config = dict(
    n_head=2,
    n_kv_head=2,
    head_dim=128,
    norm_eps=1e-05,
    parallel_block=False,
    init='orth',
    init_std_o=0.0,
    optimizer='adamw',
    lr=0.00166,
    lr_mult_up=1.43,
    beta1=0.9,
    beta2=0.99,
    lr_head=0.00535,
    final_lr_fraction=0.0,
    seq_len=512,
)
MLP neurons of a small language model. Each row is named by its layer, matrix (gate and up: input weights; down: output weights) and neuron, and shows model dimensions 48-143. Each number is 500 + 40 x the weight over its row's rms, rounded and kept within 0 to 999. Numbers have three digits each. A neuron's up and down rows have the sign that makes its largest values positive.
After each neuron's rows, "fires before" lists the tokens most often just after its 100 highest values on Wikipedia text that the model never trained on; "fires on" lists the tokens most often at its 100 highest values on Wikipedia text that the model never trained on.

L2.gate426:494491422490527529484594434467478505445552520509502552470504432519485524469476503468572525480502542543534445514516479548513445468507498565482483519616531514491505417499451496482539500585422545516527466526517519506503483471472529493542510547538541512523563565555529495486513570481415509515
L2.up426:529442473488531421497490477571468508564526508454450502500423466535538475486483424491497509502462501516510487441426543535491554486487457551492593469535475561604445524469501483522485556457500505580518534577480470490506527476507395504514498453538508494509539544489511482468538472475483436568
L2.down426:497517399458545460490569451545494422524486521463497447542427521470395499434428490452548498476472462516510496501474439528558479490502466469505568509547498560512502414459446521491591515501434507477549551564557577454510471503493527505517458451519489504601531507512406574461532510488503476469
fires before: "om", "le", "s", "ck", "ad", "se"
fires on: " ro", "che", "ch"

L9.gate687:517545499522481473544534456472475409449544504498495493521501490484466458462545539502531513523476510493446490538475532365468546510514513411512426528522567555508491502548564443512466510494476511453558569489535469548495453466485494441503540554552520488467550539464539508513485445504460454492
L9.up687:560528495478476563541493425425452398480539525424491538490523511484477486489504531542492479524504482498445527498517540407456491470491544416481495485493545590460521509530514466518453515548502509464575573445500485557463471496497508472487507547524502496507542512494557489553484499492470448436
L9.down687:515510520444520524478518420472515450455510481485517528529507521492513413518464535533506517466429440489441512449568541469502443527592501458491498540492502500483522507518506522508509481481602507491489542467468550527512494525493521447481531495479448500516515477493508482485583473492482450383
fires before: "\n", " The", " He", " In"
fires on: ".", "s.", ").", "\".", ".\""

L2.gate78:561460556544487535511574474554519538459492571498492433458477383439502467561520469514426479556531516517464523534524519535435524482517561490469484522521540577578518437541484476515559529522524453552524483472531520509500502479570455502476506472484472474446515468511527507505500428601490388561
L2.up78:492437489451485526494550533438505495447478530519454449465463537536476514454548510528490481581557553523484536447448434504498530515518509410496532506548471500462427475485504464583517554576530527488508506474439451505528515494519486455502559506496499439487490486553423574541507401491500538477
L2.down78:475526478514480530502550450535516489469508523501449422487449461474541368537547499492471534540527544525474486536477541551408524498479486504402474586471504508539480498475514448602513542485481545530461476473562494512502490505520465525502513508484430491501483478460529485510478497579519453528
fires before: "e", "es", "ition", "ice", "ices", " that"
fires on: " serv", "ced", " includ", " compet"

L9.gate350:430490553525519504543523496471484462485549505488498564473410528555414539446542501533511578554471517544502487513423514465513480526596521548499463515466449537548554521458454491490447512522448456484571486537461544557492490409490495462527514494556611487477543385537508481469540543518462538504
L9.up350:471536546475507493561507479468482431456526520517514466510541512539408450487571546572453546492432491508428469529445460461445539518540479489440463537512493538513516546440431512483488505531454488468515508566466524549517499397498532440468588480539510467485486472503535484482599468535474491500
L9.down350:526470543487539540564516441519540456484545522538524515564544447574447509481552546521563412432533505575539500567484525494480493494577569559451490496494559491538486545403499538461469507534514520410502502483496484526475598527529535496479568519488466457482506525525482449483479508544521483496
fires before: "\n", ";", "00", " |", "c", " B"
fires on: ".", "ed.", "s.", "er.", "ation.", "e."

L10.gate515:455563467478555518473515495601516516495625457526485509516502529491547509467522429446458502480411484490491559506465560445510475484517499458533465501388491496568532436582581556529620492444473550525502559444535540542531506531437542531463529525495551496480509473517481520482448507447504471461
L10.up515:460421550506510500492594463514399503492528511510538437433528457489547508438533567475609432551530510482524488536479517497446475503493560520511595580454490493516557431497519479543508545464523490524546509557559538547453554481504468502491435457482468491502486538537482478578510517542414440494
L10.down515:477542520540558486527508461456435480501485506386524475542491498462589436482492477551517529531495526504444493506463447595542488497482554504566502497501563518512444515494539605423517519506579506519481478592500489496500481464476459531497480572480463496503508573582511509523457485484522529480
fires before: "y", "s", "le", "ic"
fires on: "adem", "and", "ed", "od", "idd"

L2.gate52:568491496437443464523542388482476510495521420507531524510534534445438503461522514424456457507525521483545529512516456484578482465526520504508487471507516530471522451567462441530581498409467532523590521553497548438447571531494472425524384478540516522549590511532566513435460498468514475525
L2.up52:527481555607499515473481530579483526531523487558576491459489453471524479519464468529473468477530493525501538541395516439490554525468524515516465441454477482435533438512457493459562502470522514468520477457489438472535459465539432483498477523458506471496523474496551485472494519544468471481
L2.down52:472469553551460520495467428514461517555530476551526545563483501443597529559465543501471514406522504577515470552419491485513512525464504546495475520398469575501488434506475498492437504448520517472550460482454496449533496565518468456491496466434499509538495521449525490488476484535471475552
fires before: "les", "ition", " of", "er", "ued", "ing"
fires on: " sing", "oup", " compet", " contin", " number", " Sing"

L9.gate601:514555542527498509535497431483438497482529485474487532548498508495533508552461433526486416489490439565430488523488615454538455566512478525587445461504513508565440491532535490473447475463511510546538483459518560521509503576435507489431466481608541485548511476497415501515505462542470481488
L9.up601:598452548521530456566473503511547522477538489488454497489521505469536491532494523511523523522540496520445481459528549533539490442507407526511449483463522482442544413492526496601518454521415527520521474473544529445534508507563499485531490433469507587460458577562579567476487466521536536445
L9.down601:523491542473482492504486511496472522478483491439590500540467470461499431514464597493473497483509543469523465497518479552553596445486464538573514533490458508466464472501568532473523482529492461387462459497448489505524578483466519510469499511387430539511438541496511530461480484547533496506
fires before: "cted", "ge", "ct", "t", "ction"
fires on: "le", " colle", "ron", "rib", " Ele", "un"

L8.gate631:505525520482450550482487439466486510550558512509500487460497509494484546492540540488527439527529497476534479557533498527492462434564529484502508568512499590528577502473569500537525489461487469529498485550531523480451549519511511479479544531558541536561493475426536564596589407521508507537
L8.up631:451526508548501518456458443462526538499517494548504505471467576525530464511556515555541470478553504477528499480476496484528473481468518490515538502532474514486497597457486466515450451501493461527408483476543483482428489521511526495544531489504484550498482462513546468540494504522475521496
L8.down631:474509520419528437486471474545521445490545514482468569520510510442505518585570530463518575507464474580549525505461446505546519487447472530515516457522453544540521419434551508483553489467492491499496495572431539499550513510507531451499555519535470454471465488514459510522467451456542493514
fires before: "\n"
fires on: " =", "ic", " are", ").", " ==="

L9.gate163:511468512501558439457564537508505434551492515414509454436492441470478465565584447539554500440525436571467420491516500376476535536509409542489509473593509482495454459551537448565533583511499504502561498529515528581513576524539533417455485461456507479499531528468509485518488490540445539449
L9.up163:417512462461643508550519490504589452464495500470414554486470520532479501531516490463482527555466538463546523520438456534457521521501464410493521491506502480585519451473472516552529481476536544572560536487473435541490467548457447448480465451489541443478479457407437529431508520518524410535
L9.down163:509537543549521504504450486477461436509512490486488509483498418461521422504561578485459497540566476566480499512553451540532553499501541531473513521534517456412562432567498506469536427572505528504482536539455482468527496435536511451470544528470531501486472499514431532498399455534553461500
fires before: "ice", "ic", "it", "ish", "es", "or"
fires on: " serv", "ol", " Pol", "ri", " pol", " compet"

L11.gate650:555525462472530523496464442476498525431390477431528544428510553507468574537400526514470467534521526470532505474472555471462495535529561502515498517539460520504491420471533495538516452481534470519525573559502474546485459475505462491568491534484561519555517401514520542464533530450526502513
L11.up650:510435533463506471548488492465489465514469486504471555551465472502524527559476497476543444484497519468509481522462513462512491492546453521453462516569502464519435526433478568484569467417596482510482545491463444497523532451414484551487513555558510563482496491462455511432551539500501519585
L11.down650:564528487459573435491431521532491498461491491482531510460505526454477577544508428577518604539455526546466540469396531536591521487486482493475564490420504492478487473457474517474420465494552503506504560523453475507486520495459519478573448500453525564495509458511576392494431534467477554504
fires before: "\n", " (born", "'s"
fires on: " =", ",", " (", "en", ";"

L10.gate284:479456530532522482413489472412511519544450460417489487428521499465482516461445519500541512421518552504544494484530448511556434435472473450521493495540454518441504472463501518479555521547516481482444442552521467569540513485581542431489461452488522520461515473442526506497508429548450495501
L10.up284:484564503429594573528460441475530493418494451542493457468502520411417508551508518460498412546444529531486489544481449448522475520555546582487548497498491466543489535515505543505487479506588534426481499505498457528520534446428470509441486487535489519435457451455499494525503552538511503503
L10.down284:490441453404534522499464568512581496474465530535420524520475534468476458483508531488479511496527519509466521553531513510524520478438550447549435482556542469542531536466498478591531525536523494540465467542426512447400505524501527376508434501501532542475516476463492464557469453509510461466
fires before: "\n"
fires on: "===", " ===", "\n", " ="

L2.gate682:517520524505532499497567404523545542531538519461519567466458558435513526421521516428460467562510467498527490547520433486445465577480508458493531446561508498533513481484465532489521499512479519532523506465454501504468531545505504511488521458533535452448484519486500545561499511544503472454
L2.up682:534485544483529446445523479563526505498547518420537581478486558439532520422537516471480455556538545495521458548499407473469514570534430489454486507541503506481455499448548530522530428531482554519544474447450488492498513522520456466462543485512529488523541477464482505548485468556514442466
L2.down682:491517488481529438465515538514468446534538513485494488537482498468517283479539493491520473512515509474556521507467451465501480545537487505542513436522458486496468501478503518531545439551503556509443527503511517479503529489471506529494531468459418458456516469514437468548518507566498484503
fires before: "ice", "ices", "ation", "es", "ic", "e"
fires on: "erv", " serv", " Loc", "enn"

L10.gate72:453469501542577412479530430507515451415560548483467525480436512522503508473506438569499494512512533539434547473542494487570502480508506513513498503578544565495503496493521445494465502524450502446500552538439574515463527458524430455503439517542566521563470532485543528520465529423497488505
L10.up72:516479520519428555535548547493482567523507515525488483541533537453439534557548488556517500482472538467479538518490507510526496511545505466474567516525555497450419541503481481487520491484470530614524520529492483483595447462527451502535568482559469471498428477484523547556485536488544529454
L10.down72:473484463474436514485473491520425487525455467488471522490505553472528475502420462573472506564520484435585492575549553540450405521485485532460516467548507578512487585485572438452466462504521496567520508611404510495501471512524512572547519479505516530596583475461484544464494504567440483575
fires before: "erv", "earch", "s,", "our", "ident"
fires on: " res", "res", " Res", " acc"

L10.gate219:461515567440504542513547499548534503497506573558499491469550509447494529488527495471457433476462500481486505470590571525594495539570572446529448481520574487487406456527510458508512498527515507456529552556525532542589501441533500498482423485578567509453526487530430542498508493422522435413
L10.up219:519496521496516524452538571529518569420524517473475459459490482498480457436535492487485584477445567529456526489539587453503485489509502501461585517575572511544539513537510526502557490459531471462544509500519578505509479495458526513470438445554521481481528505520498532463499494470480505469
L10.down219:487452419554511472505504566478444475470505452485479451491481557469516463507506478459473432473512579393498496533471480508441488508563483452438511498455510472520487400527440535520449494499490516553559499464505454523466576514527460518510462432539427463467433503507529453519434538515555407519
fires before: " of", "y", "ic", "ed", "n", "s"
fires on: " part", "over", " Part", "ograph", "hed", "iet"

L11.gate197:459440533462542472453444491557505454499463545449462600496516518517534527504527529478456503483553508505390541479525506512485457454526484549534552483519517524532491506542522503578496520524512504468518525532437515524536532529519430425463494522485560514522544497528532551552513458522426490464
L11.up197:529508573545509501566574484506483489408474500529510532519499505499501444499475499468399480590527522486492486515525496507489484504488544519484483488541442522413520554508479546556491456472517466493467493537446568488453489541390475435525549501475562478514499478433522489559483475520417464492
L11.down197:543462556501432572620578571504462527487561448477405500512457507530537481552543481583499449507515441482509519540517467472508516486530467450403578555563550481506528550528549481509432450499501489542519430560509508525485486536483499573539549464526464476548475547507510507498476558531491499505
fires before: "id", "earch", "ist", "ult", "erv", "um"
fires on: " cons", "s", " Res", "res", "es"

L8.gate76:430501516531529520496545459533435502563519433400492494434568507484530499443439434592538447534523570512439498469585504485538441589422482424514539512560461480495500481498552544581465478559480476519494520500482481458453508549456496510563462509508545424605470541447570521533511496493540513558
L8.up76:507468534532532453460544505488509516560436517479465549516403605486528529459594493486484497562466502518491516510524500462465499532506502490506543502487502523518479603473552460461504483457510425408516518560530535517545475564467438521496473500514512450465475513441508533528489502545467533525
L8.down76:535495489470502476480460450542478510524445491478501502471591564403501491506528409474533523478505510495499450516461499525456522578458508469444514433522532536503469435531442504530538486502503506504519599519527483474521485530560516487510419530497431497519474441487463448443456491404435525508
fires before: "\n", "ous"
fires on: " =", "er"

L9.gate3:490519522440449548496469469514474564596528499505580554483492500500475524501517494499395430467460520583577509457473447505615408472492450476503443507498498530532481461510538486531472539492466470475526485507471543609520493472534475479489511485603555560551544355508513524462481397503469505465
L9.up3:494548529536527462473575489550528556500496544580478466517513458474444465471524454487507516492463527467492522495518543447536510466444503555485473433533527514490535555546466522464417430510472502522514537521558518511467535454507469496489439474537468503438423550510525515513471488464436434529
L9.down3:494484553492499518562483528486547513454493480515411482462501556432465490523504422452560565486526555485466560563532619478492527467560497495467501447498484510515432511461503524508455467469585465526512487471528489489576534496544535494485500479571470456509419548552484467537519519380504471530
fires before: "\n", " "
fires on: "===", " |", " ===", "if", "over"